{"n_layer": 9, "n_head": 8, "n_kv_head": 8, "head_dim": 64, "positions": "learned", "bias": "all", "init_std_up": 0.0185, "lr": 0.0115, "weight_decay": 0.023, "warmup_steps": 200, "final_lr_fraction": 0.1, "doc_mask": true, "z_loss": 1e-05}
MLP neurons of a small language model. Each row is named by its layer, matrix (up: input weights) and neuron, and shows model dimensions 0-169. Each number is 128 + 32 x the weight over its row's rms, rounded and kept within 0 to 255. Numbers have three digits each.
A block is one neuron, or neurons of one layer that tend to fire together. After each block is what it responds to, as a language model described it from the Wikipedia text at the highest values.

L2.up867:166156069148192133132168126097133186131071097147105170145069124096086115104140182137163129105138119155127135114143056118109128163173134132111073139135110095082089079077150129179226135166141140104113082112132104132101204180147175094159187149136085091114070127134121141070109108116120109155163133180104101132080141086141070181084142105139137185105171104155077155060094151153106157109131131117072106110110161082094136138114121175197010157111092146168164120128143167096099099142144142116166150126121106125135134053
L2.up1242:074155076150112129145142123153151163127147107211111161118104168148077122180154144114154165070131102144129096117086143126178082141157171092103161058170102061127144061106128161123142106195124107142178115177161108146068136158121146102163155084150082147165120113085164112128122161068115125098167096123134130137128103102149126138120117127130129132119171115113146099136127158145139116134101182106123125092118166086084063105087116091143106126127135186061138094149193090145178123129134100147143170130167134067138129112
L2.up1513:106133107188166133068109124142160159079123162082119144141083210125186128109117211148150116105174091146119098146061105147130188172155121143139103118153145121132125120137093108122096115158125132096126128090107119156120133121194181108104109128138057145158128112091139150082135135122140116133157128122122118167144117137077109079106144121115065176140217153067111112119158147131091154132107110080173078177140131084160126125105111145119095074098152124177112135094163153140115170108154102146156128219180138149158135153
L2.up1584:102119168162168155094185106120203165126159169099148165124107097106129125041079103105157127118087125113178098217120155132109129179127198170101071115102159155159140103114145144120109179099153150117118132126146111124117119118090151132144111146144146094112136159148197184102114089171170079125131116105063132150151105107099123122090144109066170132141182066152153057146169151129193093110158127155143091160139143122135111176158120121110133115140094148236143123120038148168109134072112113116067180153161104145099068163
Parenthetical closing brackets. Closing parentheses ending a short aside, mostly in tables or infobox lists, such as 18.9 (66.0), (human), (EST), and some colons and opening brackets.

L4.up408:128161116072128093124132160140149082156166121144153141123156124212115092098151113146065115107203137198152124057139068147087153170137076148118151129148132142126149105101098143144068156159138147078146171140099146117101203077107136160090089146186104125128147133176163140102105138138105090201180159113120135123154154127159136141130150113172087094177093118171155106108183153152087134110088085120126142145125132105129140105103078122120162125056111141077155107158125109150075173115107096156124214139152173167097064149
L4.up430:142061108137090139136076142163115105118130109161125175135169135127193151147112153149075141096143116127114087095100071148106168174112132147124170124150085134115099118121128097143174113097144110122108142121103129063096187111121161098150102140134196123108084105173102146154114210149156090134193143116100156172176134069163143114100147069168106128123091062172129075169161134109128129104088138075131136136135116167169159137152101086163108075124137167084164100156144173078155144158112113150036166152146155110122180106
L4.up590:095075133135140138124082129146103132118172094180138176145173136129129136115154181176128102141100157104132122112124061164141117137154109124144160185132114114114132089145167110115118092127147079086161158120088137162080088090166100124084126123143188128179106112110160080140124110132142098175129157101114088161152104124205121126112083135178135162139135111119125120134152124182151128102150176112120160111084115148116083112092094125122100088048168158075153134105141090104107098123172102162176113119130097131155102134
L4.up856:100128105103099116099117181197191139144110111188106100116127148140078158151130109125122117081134179131073103101101112074123150145096151116094119116158099089095065145156063093124106166117172102136116157086165168110134132122148041127170111109178149165098138155168122182102155162167082151170142146158127122113105070058123106085092165113145147138164069094119148111075160128125120102135179169074140116131100034154125168117095093086152146130077156128106137114091109160121166159102112115063102126201161126104107144201
Period after initials. Mostly the period right after a single capital letter in name initials and abbreviations (B. M., F. de Boer, B.C.), plus other continuations of short capital fragments (P-uma, All-Star, B-level).

L2.up61:088147084115063120159076147123139191154145087165159183089120153137164067134095128109133110170096118107176118127144141185125137173118206085132125157036112114086140117168109154123119121136145085161077159056127120134129138113132101168112099178163082104122090129105101152138136107085160174083157161134107161067116056057137140149131091116143173146164152136142124163105173084108091120110135121128123142119104133128093167074063088135097114165122072130122174082103164128125157105120141125190098089117119148112129124141
L2.up389:108138131049155102191102106126129165131092132142132095113097097019194115165103152115106181118185127150127138115110151181113194217154111193144146174146152111174115100101140095092148132140083085108161174131203179179170175115101107181112103139186107136087118130135136141128103111146124122136083131138093087074087101099097111101122199151163121100138182198169130111154109147114123107142093123106169101093112084150141152070098153145086051094135109103116163072089092116146059132145143165107126185112150142105142104196
L2.up760:103145106133066092160074136129154163136146090182133149112123119139148097132124102121105113171129089095171064109124145177143151178136204116094151160051110137135141138160109113123132124164160116160086147085136087112103128075148100185141134164134099077112054092108122156141119110152173185109138156139150154067127084100153145137148133108174157127134208185141094142109141040125070114130132124129100137114139122117121170078051078155041124150107079117106116066130135137099085164167132118215047091156082109151107161142
L2.up1247:109170059163106127128102133141125146136126165115118127085131120142160164084107140084127157068099219125138154086123092112110106138102068154134156182155159107071103137117140120050168145175113082205098115150110167126149093139161081189043153145102133139105115211109166157052075163117101094223045119117118195159134158100118109128075092146125165161145155198139119085131128063113111073135176110130084105152090113122113088142087109165140179087089100112174129096062128138178157099139064127063153167167157122125114168160
Abbreviation periods. Periods ending abbreviations, mostly middle initials in names (Michael E., Bert L.), also St., No., Dr., v., M.D.; occasionally decimal points.

L4.up275:114150088129136160062101114135137118095162118177138107155134168111143144109104143138165155076111077115129104099072150118146107198131134142081055095141159182141126133070072128067113125166125108149077126061149121143132134144141087148119176142138170143146184075152121107106087141146116133119136119133114138198125130148180110096093110121118138095181153091139094195188145129166165153164124083052151140088166105133181126151160107087101126158101086082121107111133148137096116157116137085190126136128134110135187169140
L4.up517:096076069148079158149110154117090080160155118125130116125205161113124141147135148089112169121135089064104089102137147166085113126146197168174141092132128157119149146140116129131137155119060112100106160130088095140106142167030130148106137136130183114148142136122131117119119184116138110079140133142168184124090126115102103149125128118148079142168148083144125158141130075126130133127164096099133146167100068087172063154142132083088129112155073099136162127125103154106084131100103123126107121100089152128125219141
L4.up901:112139160142143210127151096143130150134076130104082058163056140143100118134159188135064129135107109138139121125122103183096119144109142177148163160115130178131120187085117163102118080098107150023114116136084053083121173133094104159185157143141135074092127073098140074113118157117120044023157095069115194079131094143170165173080144129162113117091126122088084146167102091118132079129128123108143173145218112141117094144118110098112126128183075127120150113104136136137107136143136102099093129167083165124103173132
L4.up1298:144155152175109134172116130131154138124109097132101140162095112123143118107124157105100094096109063138122109196099120113138122167140173081069090122115135163161145119171092122145118117161135070166197117150094116112093132177114136152090118117104129183153167136129153187142092117141140102105123155183135092145108111078168140177097049161132119138143081164129126228145146070140121137172181114170124114183111121060160115074163068115154147144161102162130174168166094113145133108097112155121140137131116129133181122099
Word-internal hyphens and punctuation. Hyphens and other joining punctuation inside a compound or prefixed word, such as so-called, re-released, post-graduate, sudden-death, on/off, and commas right after a word.

L6.up1013:060173130201151132170157153105146165176135126139105209126168125125144132112147172124153122110085159129112108134130151115147124135104113115125150179088160036135112135096151124089122214124123110128092113105098151116096121126142144137114029090103095116144084097165104105102094113113140143125181134132102166145151125138154109130097147157135106128134174149192125111074120163239171161151133155171159122158135136146104130082122103108132155187107131105118153124124129134125111141135123119130111159113102080188127125196
Abbreviation and decimal periods. Periods inside initials, abbreviations and table decimals (U.S., H. Nonomura, a.m., .378); more weakly, predictable phrase-ending words like "ain't so", "yet to be".

L6.up1337:095115124084123163128176061196130118130166129120093116132132182113101139086163149156129140083141140125143119153125118121174130102080162222169146111127106083133167085121126128088150118054143191114139165174137146177162093184178145142127136149061139163143162111097155116178141111138111150164190136111145148179091156137061186110123137089123100140170131156115136098114159144171089133141098133102115095128166135140135183145103178080160135107232137178121120070140136161121114101187143177107149144138170095015106153061
Standalone space token. A bare space token before a word with no space-prefixed form, like curtail, beckon, .388, FP9, or in empty table cells.

L6.up9:082122180142062155089138108103074117102149063132116131134175143117056077131081157080098115065184123133125124107102125144139155159153168110110136148089128145164131131095092100200109124145107154106124105160127125114082107056113183104086134139100125128153193156108207121092090150142145152173100085090131149137142121180166130163171121112135104127139145103106138175126114157175120145131138128080185152146099117095153106185076087132102094137157190106092160107135139107144158154178192110160118141138136178149103158190
Table row endings. Final cell delimiters and closing tokens at the end of table rows or infobox lines, such as a closing pipe, ) or trailing dash.

L2.up300:140149085120135148136120130134119099140154151083109135136138089149133122145140124148202164156145106114101178150122109165150147140105188194169071116177130093192130144177109098134137121123143111082119149099082138123144137115105117141142072159113152095146144104151111122148146052162127133172212192118142174132145067140113133162085133080122112110170217088169084123125093074148147178185121110109120129110090060156126142075147143144132137152166142097156186175127069101177107123125135186109098132150100147112117134169
L2.up1075:139118157096150143150104139122135108112114161091056189150096047181082162127194119091162127131117132141123140146146148122125127178107162129147094112170174085136183151141114056178112111114173128110057169099113142119086156124125165162171181135099214078118184120110150144173174160150105175151115137144126150133130134101195167170156148103153092153166147093160107151116135092153145160130139083160154134059141131149071211097108142110073139123161182096114111109104117128124080144156149110129093092135084117082128095111
L2.up1376:164180130131096133111112125085061136166104136107139150112058096129111128135134119163117110188116135129162133105129162180147137105083162135139071140151096133127119154156147096117095055087107150134079118174138157131106166155178171126141103106044138098065149123103195176135119147146076078156143145168154139172155127114098093138132131119196103173111112103121177086138110178134125082154113127173103108133099152121127143182029137128138118095127147151113194093092080146180123147144164127220108099159083146117074117120
L2.up1770:134136165133100096127070102143097103097092160140135146100121104169103144153158073127164110148095084071108089156154092199139141166133148145131129160123146112121166118117144097068094148077116155122092177200180150191114190112138173145108119123165116060126172183077111112195188128161143134102190121146116116115149083132095113068172067095076108179130165133200089095158124188128082135090114116129125104100129121193152158172106145136102076118133121097157074078072159109177134056144077154115100081089064096140164157130
Start of structured lines. First token after a line-opening markup symbol (table pipe, list dash, == heading marks), often a space or heading word like History, Early, Overview.

L2.up51:116146125167121131119116157095143144087126111142082109135159140058084089105096146112166081131171070146162091150121147090219094131138182097126147143162132119147153132097084094126126104190151107150116157204106143140181150149167108221104094109092150138122076124095124122066060184096120109145136149163207152191114171129094079100144099115113125100075109081139129120112114151150170120115126074189091096158125158124135087132161106192137137121199072144111137135156151149106128168082124134174144125143111077173150121119
L2.up880:128062148094133067116117084142098158226186161108092154184142131164125108086110206116117173135135140121073108108141131096116100080160092116144097106153089076107089078116134162123162144126061143154095126174120113138114149143095182121162199123115150123129117093136158098086114147134130148146127104137113160153150149086136102144177139154121119103094104115165111142157078100045186106126108090175161090162084071172105113135106138148127085157175150074092100097066104158191094136100135141066127153107120076107153151155
L2.up1357:114102115150141158078140148115112149134094126101109204114139147118126152123173122081152146122089182108110178127207117141152160142121122117142143108117101185138153160123102174165056179080107131179122125136231064118179145163090174048132098094165145136144109078107136139170117133100126146123106059142146121151141082175112189129103085121111111129106163169121127160140147148108139204096151099191175146140158103082142103117113146131139131129154120136149161096126111185087132129177140144089180077153121084112183128104
L2.up1478:184115131171133139077125143166128150100142198141154134163118152121154129139087149110162131096089097087096083099112139148126163132096153082191126116080147123116135108149135161137137155150133062158168082149133101069147210152155148071126104132124109105164056122193151139151085159044100161176145098141145152212087128097147071128151134140130129116105122110128097173130146094177171124109135127178124119120123126058100102093189101143112083090121120156137091152098149080161082133074131164134139148113116139145163098107
Contraction t, function words. The t ending negative contractions (couldn't, Don't, doesn't), plus short function words like and, in, to, as after commas, and table pipes.

L6.up382:152075162125146139122122137115123146145169126080096169095142143113159139108138161155085109172096162163172140162124138122133139194113052134100132132135101072157110087168127107111149176193103146129156127154139154126095208114145103100124052142140149141150141121112178093141159106095144166074197166138174127128146169145102120160083104146157104121111120146153143126118113157120105132124153149116171143144081187110233086161074105104073122149181138167174094127122157176176163151148116127134163130128104103122105146097
Closing punctuation after glosses. Closing parentheses, quotation marks or commas that end a short aside, acronym, alias or list item, e.g. (NSAIDs), "administrators"; also leading numbers in table rows.